MLP neurons of a small language model. Each row is named by its layer, matrix (up: input weights; down: output weights) and neuron, and shows model dimensions 80-175. Each number is 500 + 40 x the weight over its row's rms, rounded and kept within 0 to 999. Numbers have three digits each.
After each neuron's rows, "fires before" lists the tokens most often just after its 100 highest values on Wikipedia text that the model never trained on; "fires on" lists the tokens most often at its 100 highest values on Wikipedia text that the model never trained on.

L4.up1034:465609560535547518569455453498525483530492526441490503485530493519522551542497463465535454444577511472469457441462490421496492466524529434522567504548442564522519459525570499523536499555510529545557489509504590529428521510472490458503506507460541527457531455483460539520528486450540585401
L4.down1034:402535526481472447501507461477501502492469428533477473497461506487388542532559483527499498516551520533513553527471493568602454503471498517568528526510486471591535606488532480443437472486487485498520519535483470489507491532489493548500492479444476534519520520468509537583513427510462488526
fires before: " |", " by", " (", " "
fires on: ")", ":", "9", "ceeded", "ce"

L3.up838:546427484507480430443475474525543495514550558521488457482536514561478450459518521480510462510509427476514544480485529518567518596451482515522499442536548540466572436483511515515484520478445444552619481447489505515478521503508571465453514502513493477460489498509493499510492444449468540518
L3.down838:501460557494522447498496480524504499490564469529461512550531578472565485499444496436489506473469484458508480424457522439438448496480509459480456559493523533491503524489472512498523516551462548547488450504485468461547498514542426562476465525535454520528520550572453486510507629489435488538
fires before: "|", "===", "L", " a"
fires on: " |\n\n", "===\n\n", " ===\n\n", " is"

L3.up17:477421509484516491507556502528503456418471552485459462452547558512468472476499524504571488562494484486523477552523491502505460511494527503506522462488490502510496479517552503529453546537542505476499478572511460509530525493465411478487518438538454468487535492588546463419526522504408579462
L3.down17:500467524468509522525523531482486462493465582517594502493523494460451431468499544544448525451503487480526440538462478410505489457441528459531408542481493433526475456497512544500499510514526449471516575536552466484533446529476525525464480492497406516501512484451559444490513538532501546525
fires before: "|", " a"
fires on: " |\n", " is", "enc", "|---|---|---|---"

L3.up941:452541524498493447508511508428523527572557534557470471491473519549541417402459449440486492537531445505480536564569495574488483451542466495488458501447475478520586454469489432471538461501525533557517497536486547502444453489476472524494523563512526474492498544434626491536562539589500550457
L3.down941:449485548492438548487434488432457488452572513594467464484551596505501524493448466509542451534469577435482484543500486541479483540517501512455531517448477439436531463555513493442549450566496458485509436506532537474424524564512485509464492518516488484430495536496421458495528511485559542403
fires before: " |", "\n", "==\n", " (", "′", "3"
fires on: " career", " Year", "W", "History", "201", "adu"

L4.up786:428496490506511543503446520478544527503432530554475498533378592564539485527478483325455507534515495449507569472496499498456454506469526483489549524517428499576503533469531450519522498496512471451511491491480472492532516495478418514466500453496456428537540491524421478552411482559422478499
L4.down786:453557456529523619459485540505493574520462530508474509522455494513516560446530511428535586510536572535499502490509509489454578428506490545488465519483505484559560491452537495491498523552549459470486404522546527439522430473466475460519491441463493478470571486537467528560486527579511526541
fires before: " ", " (", "ches", "2"
fires on: " /", " mat", " professional", "°N", " $", "|"

L3.up373:492495575465492509647443566531495462444563499570436458535474542482493472494543574470581451496423450503516469523478490562513521598455537513509527463537444425573541554504539513469495506422538514531457493580540444493514498494456540468445541546545538465529506482451494429459491405480497490520
L3.down373:509507506539476529518466447418557520583526515468466424442488542419510507495470490458493549533488556462433521467543446484523538511540554410506470475566470467502482484442453489513470550478542510482516522467531495462474504583515489469501496497480450491441476455468511441533464442536549498558
fires before: "|", "=", "S"
fires on: " |\n", "\n\n", "-", ")\n\n", " ("

L5.up577:471511499537556505469556488477540467475528453482545465525433423481471452498558520536521475487514482533480529550516425499530538513538496484463451465487493484507492433504492460525493506507448533485586566576422517505448533511485487471555620515545610532505486494500579486518484511492561488497
L5.down577:485580465506512541429466544474491525433510531560525531483573502510499536550510453477373481467464470562519463395460530465503505487556526531545476503455498474476536444415460477579423490534532545462467462509508527489418473487499543483535473423496433478501434494520500536484483454508512513523
fires before: " |", ":", "ed"
fires on: "otes", "ory", "ated", "out", "ance", " to"

L5.up397:513555462530464494513482533509442530517500558562442552532406475493541542574470509543563457509418519558473476448456455436515514538514560472448466524504489469534438515535464562547499474549493507457538555522523476540501525506465472496473521534474490448511537552482542435512489455428474560455
L5.down397:478475477450516488488490486458398454485475531468523492582517480461560510481574525532519514512432482495455470516480517445392467440513533555553551452474421513433457455525468477505464525501503538506525528520479461498525418498497511433542510509479403490490437522415469542476486495471491458486
fires before: " ", "–", " in", " on", "ack", "er"
fires on: "born", " died", "l", "ann", "it"

L4.up369:540491543432475451537516483528452481493453473481532542518514465488455515470461479448506501499501524574488516478503469512575427493521496476509527470528489454574491431526481503444543523504558555448525440585482548457454496495485514506461502469487526514496463461511549485484498489455550506530
L4.down369:562500542516476511482481475509545519482491437513509476546476437493451497525489491466477496514566459454486527477546515567496505488563518498559517445501407492596466550492485512464453478401542530510497543535553513502465381511542488499527490541430520491490496544561453610541480523482494510494
fires before: " |", " (", " as", " =\n\n", " in", " |\n"
fires on: ")"

L3.up1072:560427500516509507502523502500482521511490459484509496450486473436531447537511517485481531541523491502520500432490509504492454467458475545516504469471507464438411516446494481554521526483532508535553468500499497552409503435509526407550483457549551538528552534506412526510542470509528451475
L3.down1072:516508550473409569523500534521508507497500456531579483469580427508503492480534530553452491444478514502552481469480542504471513533513527503482494566541473557511486557493502520524522524462488516494507502486630533515540566410454545475502470515487564512480452481504488467473458459520476513509
fires before: "9", "8", "ed", "med", "m"
fires on: "ir", "200", "199", "201", "–"

L3.up873:561486540469523485552451470448494465522499507493544483466442473522541450477496492507468503514537518475469490519471526541483501539538525455534480491489448587562502412365479535550452477560550514533508550551555494541513467548538536458471478488500558536541474465423510566463530502490556569477
L3.down873:453464567509486452512476514453493511417526510565502570504550470533579581526518484571504479516456544504475508622476541421527440493484508524530523495463501462557469443517430512490538485457496478468456408517471477444455416550513524547495435495516480522525480446470485573496537512537496536448
fires before: " |", " E", " (", "G"
fires on: "W", " MF", "RA", "\"", "US"

L5.up669:524421558513549423508479501492560499475481504493516523494502519518478450495442536465550537525527573511487545455482492509537517509492486544583482387565484476500446507543531473529418486454502587493527470508529451497468460541528448454500499468393485451506496439458471432535480507519475478510
L5.down669:467420525560534527563474473531463535514454535411548472493525462496491499492444535547469514491537532460560508497488435554601515549500488464492517459549466494547493484543527406470512628505507474564507539479490557491502445516482508488522477496513469494493546496502469502500461469500460495549
fires before: "|", "W", " the"
fires on: " |\n", "|---|\n", "uring", "°"

L4.up115:505596527526505452518440457428568531431464499505430484538468488487496451520536495483494514613509499531466437511537476493469500514497446462495474486553527487479535502450465468490504483452540471485495481448494509577465479589426473436588441536547497474474489526428459532543412484547443508541
L4.down115:553514554471453461495530451460475488454427472483546495563538511560463472530493540516527545448508545482526453528512551577552524515527483464476461497482578517446513484481429403504479563481517475456512519536507567552490503562531506459521472491556500545464503500529522527430451499433456472495
fires before: " |", " |\n", "end", "ent", " "
fires on: " —", "andidate", " |", "1", "t", "c"

L3.up117:387543448509455557542406507489559547458479560508428484446479561536514510589480497547596516465598519448516504507532552542493471586492527454548476469528485530450535548470558504496525479531441474537489481508505465511522467513499438478546488541478432530501470490466550499502501500499569473493
L3.down117:448522458495473489470560550477562480463490499501568507484550502464475494509539500525444449489458523419469416473533479510491478444499418550550532492542488443513491558495512467478453505508498426467533465503513460473497562532545562599518489493494442534510520578470531441509511422478500528570
fires before: " ", " T"
fires on: "|"

L3.up821:516496530531512435512494459481508434486514528534410493456516492552502484568440441524494492492496459624507462521591471489494532520465537506540508460569435533435556418479567531536429459513504513536514544546538498517485474538512506456453449483496488445466475530465489500461454503514467488411
L3.down821:527494488500505491527504571462498532423518506479506499493522527580485493583512492540505493402552451461504452524503505479420524509475576456526535477566465421491464523504510496554471571538501455450556511442548542511499475452517398465535458463467543462486479531506475485510484456551510485476
fires before: "ially", "es", "i", "ial", "ered", "er"
fires on: " offic", "aus", " init", " consid", " exper", " invol"